config = dict(
    num_hidden_layers=14,
    hidden_size=256,
    num_attention_heads=8,
    num_key_value_heads=8,
    head_dim=64,
    intermediate_size=1024,
    vocab_size=8192,
    hidden_act='gelu',
    norm='layernorm',
    norm_place='pre',
    norm_eps=1e-05,
    positions='learned',
    qk_norm=False,
    attn_scale=0.125,
    bias='none',
    tie_word_embeddings=True,
    parallel_block=True,
    init='normal',
    init_std_qkv=0.0224,
    init_std_o=0.00424,
    init_std_up=0.0224,
    init_std_down=0.00424,
    optimizer='adamw',
    learning_rate=0.00183,
    beta1=0.9,
    beta2=0.95,
    weight_decay=0.066,
    lr_head=0.00652,
    warmup_steps=475,
    schedule='wsd',
    decay_fraction=0.581,
    decay_shape='sqrt',
    final_lr_fraction=0.05,
    batch_tokens=65536,
    max_seq_len=256,
    doc_mask=False,
    train_tokens=369800000,
    max_steps=5643,
    dataset='wikipedia_en',
)
MLP neurons of a small language model. Each row is named by its layer, matrix (up: input weights; down: output weights) and neuron, and shows model dimensions 64-191. Each number is 128 + 32 x the weight over its row's rms, rounded and kept within 0 to 255. Numbers have three digits each.
After each neuron's rows, "fires on" lists the tokens most often at its 100 highest values on Wikipedia text that the model never trained on.

L5.up261:131098085075108137087146099097126111101136183138118139102079104077115196117149129173060163145141145088146075141174114183092129124096201139064110114088106099144185097122112167078131125151162116087142104090126146119092135082177123117143099131189138117168097110069145134161126155145105144114082132087142105086107210080128175083126152176144128133149122107148084181118112134132155170121105
L5.down261:125127118073115159191143121111182110056171103142174146174078091118143121138202132179166120125112152147123161114114152156106150118116133173164102074138104185099098141166102111137133108131123172098165060118137115145158100078110110118095129183077113113140171086156152152108122161143077152119093079116150156179057079111141185117114181145106094148118161167063146118144102148168065120147141
fires on: "5", "3", "4", "7", " four", "6"

L5.up367:165154112103180141119174143181181130110103115187118096097116134095089151120070123126080111173160141090126139115132129137140071075071170084050113108113154099113121153195149138106144127136143151094166154080095125114112132066157128117116096070112157095145149135112140156146148129163139183088140151117125098157122105168123165150115106091102102083024102137103176127140179113127144123070148
L5.down367:154108131120100167136132150106100114109120081088093172108153129116129142176150110132152095112144171129109089149124099160127165120189118098115152047122100118187124134140103149095163165113163109145115161145102127099133132209169071161063124102132125115126137142132121137121143122108113200087089152121080146202101164091175179130127123118136103137123158139103121127105117097134077072109169
fires on: " \"", " him", " of", " as"

L5.up62:085149085108133106127151076170128110102165126117123138096167138140137132130126107159096128157149165176120128132152128116080137179141128145107088143109134139052131099112121144078128157126164192200136071082128165070117137040110110119145135167184099137142127085118112092128114142158088143061116148091078159121100171132081129112101161095068159104125102098107161070091131132126161122121122
L5.down62:106152162130147155130107123143112132088125091135169176182159119146135074106127113111090147141171089166116099137150226090154092137108144151124090170113104113118144050042113137167091118057096161142129125111111124120121121144152143171108134087123139152194190138136065107123153068153098183107160132108146148112162162120101125141190180140080104151175142109136128158194105140124143107101140
fires on: "9", "6", "8", "0"

L4.up190:123153086114055189089114143116169128128165116125139174134191088148159153169157112105094092137157159121191112150155120113094118123129116175125068138103088142080140132145125120066133207119140087138142100112179101091063135094112149175116066120140115149099120114132132118187110195120099185075081088111090125086114151155057128118112146096140202137128119104096091125128158171106127143091089
L4.down190:141106106111108124125146113173153131087155144152136115132131064158122069116138159100165080127152127138141131159109222104138136100092144126125099158120180110044161096050125172120114183058079155177169117116110085088144116135122094101167105125196168085187146085073131137143168133111119155085186197146134162134131153132058155092114198159089109127112099130127150131207118160124126066141186
fires on: "1", "6", "0", "9", "2", "8"

L6.up338:091119074106139090107103095140167124109174182132138101140073086104155122089097101093161105108124155165139116115139144093126145174141117113099112152115122109080152098134122134060119129140072152115137096122116111048120150058107161129163083170197100087164100101099173111107129132156194128108122135135092122073089085143109128147109116052116137141028125123119189144096137149084120139132071
L6.down338:087155138114153176162074144152187095145156039135116186118122073125132075103144163065125151129099064110107065196105109104168104104082136122092083122133108088143087102126098122133110094149123166146138126126108132078160154090185103128144149139098136133124199152112117149145103027071109150127165174091162128120112140153090084088149151141107136151109126103134088110122117117156109108096131
fires on: "9", "8", "3"

L5.up720:110139063068081137110088116139115106220146150179142107147159128128130077157122094080121056197163135159139119108060162112116139175125072112088077137077163115136145122108189115053134185126147080079109133108144162064131143139098138114178166072171124122118113081099167108133148168133066119027134117157090119140160086152082199130119148081110118132108072133138190165148139115081129131094136
L5.down720:080130188152135167130117172104152112088127108096168162119168141130157099121105170130124194113135057109099094158181170144116114111075130115130122121174130117109134105063091158156113139102124163121158130103132078137118084115116125143115107109097085133121129153105102109155151099129202116185168123079150134123122155142135058063183159121078159119099157140162098095094098143144152136126087
fires on: "9", "st", " before", "8", "0", "5"

L5.up431:077168119102157095106134071170134126118175144157131181173093148132139121112113076119106086164167156149113084166171131132115131165124118136121104132128150164074206106108137122097138138154110130132114090106114163102079144097129146201130145141164103146169115117095163115146116168155123139117101106108089110109062116109053126109115119096097182128114100130092119139123157133099120140068075
L5.down431:068163136096163126163129138145099120097093071094131158130200131134175118118138139151114090083144064107138111206059158148151043156109177099141155168150153082128160117108143096190095111118151132168136160144058131111122123109188142156154046089088164136179156119145144092131107051159112170126133134089146112117144140100110123127164164132119108173205130160116082152155102105132154141070121
fires on: "0", "9", "6", "8", "5", "4"

L4.up610:039115083129097167117143131116151094097169128151163141132163102139134167171132139126118150139138128080228099087170134137095128145127113052153111114133067145114123186138114117072086172111122144093188091170166166130114111074128058164104097117102180177076098147104146136109121174147142114120131161116107127138120088135091123130120109132119126065082131115129114115156149153119164085127126
L4.down610:100120117085139137106160102127151145080192146161135108115141108157075104153115086075163139115077128126198168036143173092158154121100086110148141083122117142088132108109138102100113112102090087150120162079154161125153131075120125120152138127142127098087163151151071103188160151123172160141206079129150111147090082081101177186108218119074088123083107136157147117059108132134127131194163
fires on: "1", "D", "4", "5", "6"

L6.up314:095155099146178073122120113118155141168130107181146142113129173092137105148122090102112098155124112140089123138143136142157184174126080168078110124102143128114182126145169128100140155154132085135095084076099141064118158137095112123132138136141086140159138129144150096144107146174133121089075102179106132045141112142127097157109152122125203110095125119118134078119154141089118113166137
L6.down314:116089116132079162117082107144144129179120143098133099133152139122114118137148160075108169142137111126127108058109121148136117070117131100170090146116137107167107100117112089185108101066099100150171163124146102152165114065190120167140134100103129124191142188132126141152084118121153148115158179109171137113153113129157097121166192157162137156146194122169066131138097127135151148111091
fires on: "9", "2", "0", "8", "sum"

L5.up132:071104084099107171091132112163104124124170177170128093078123112158162104129129069119076106152126147089118114159137120165103105157142116200078101120120191093112200126154118144084149164129140097120117104078121125116105095094159096135131199111164158139110131108076135173083142186134138080057097123169090132119084115106115107168124098079113116127124116111119131166137100085068135096078135
L5.down132:139131170091099126131131130126192097100188090136163089067131105133117124107123119084105146117151167222106147107127154139053137127137112151080141115083136107158129074213128091119151149124173114148181126141186120107144110088099155115192200071189099109119149103173147180125116092147105150073180139141158141120120123166150105044121155119109110153168116146088135149093103118119107115164094
fires on: "4", "8", "7", "6", "5"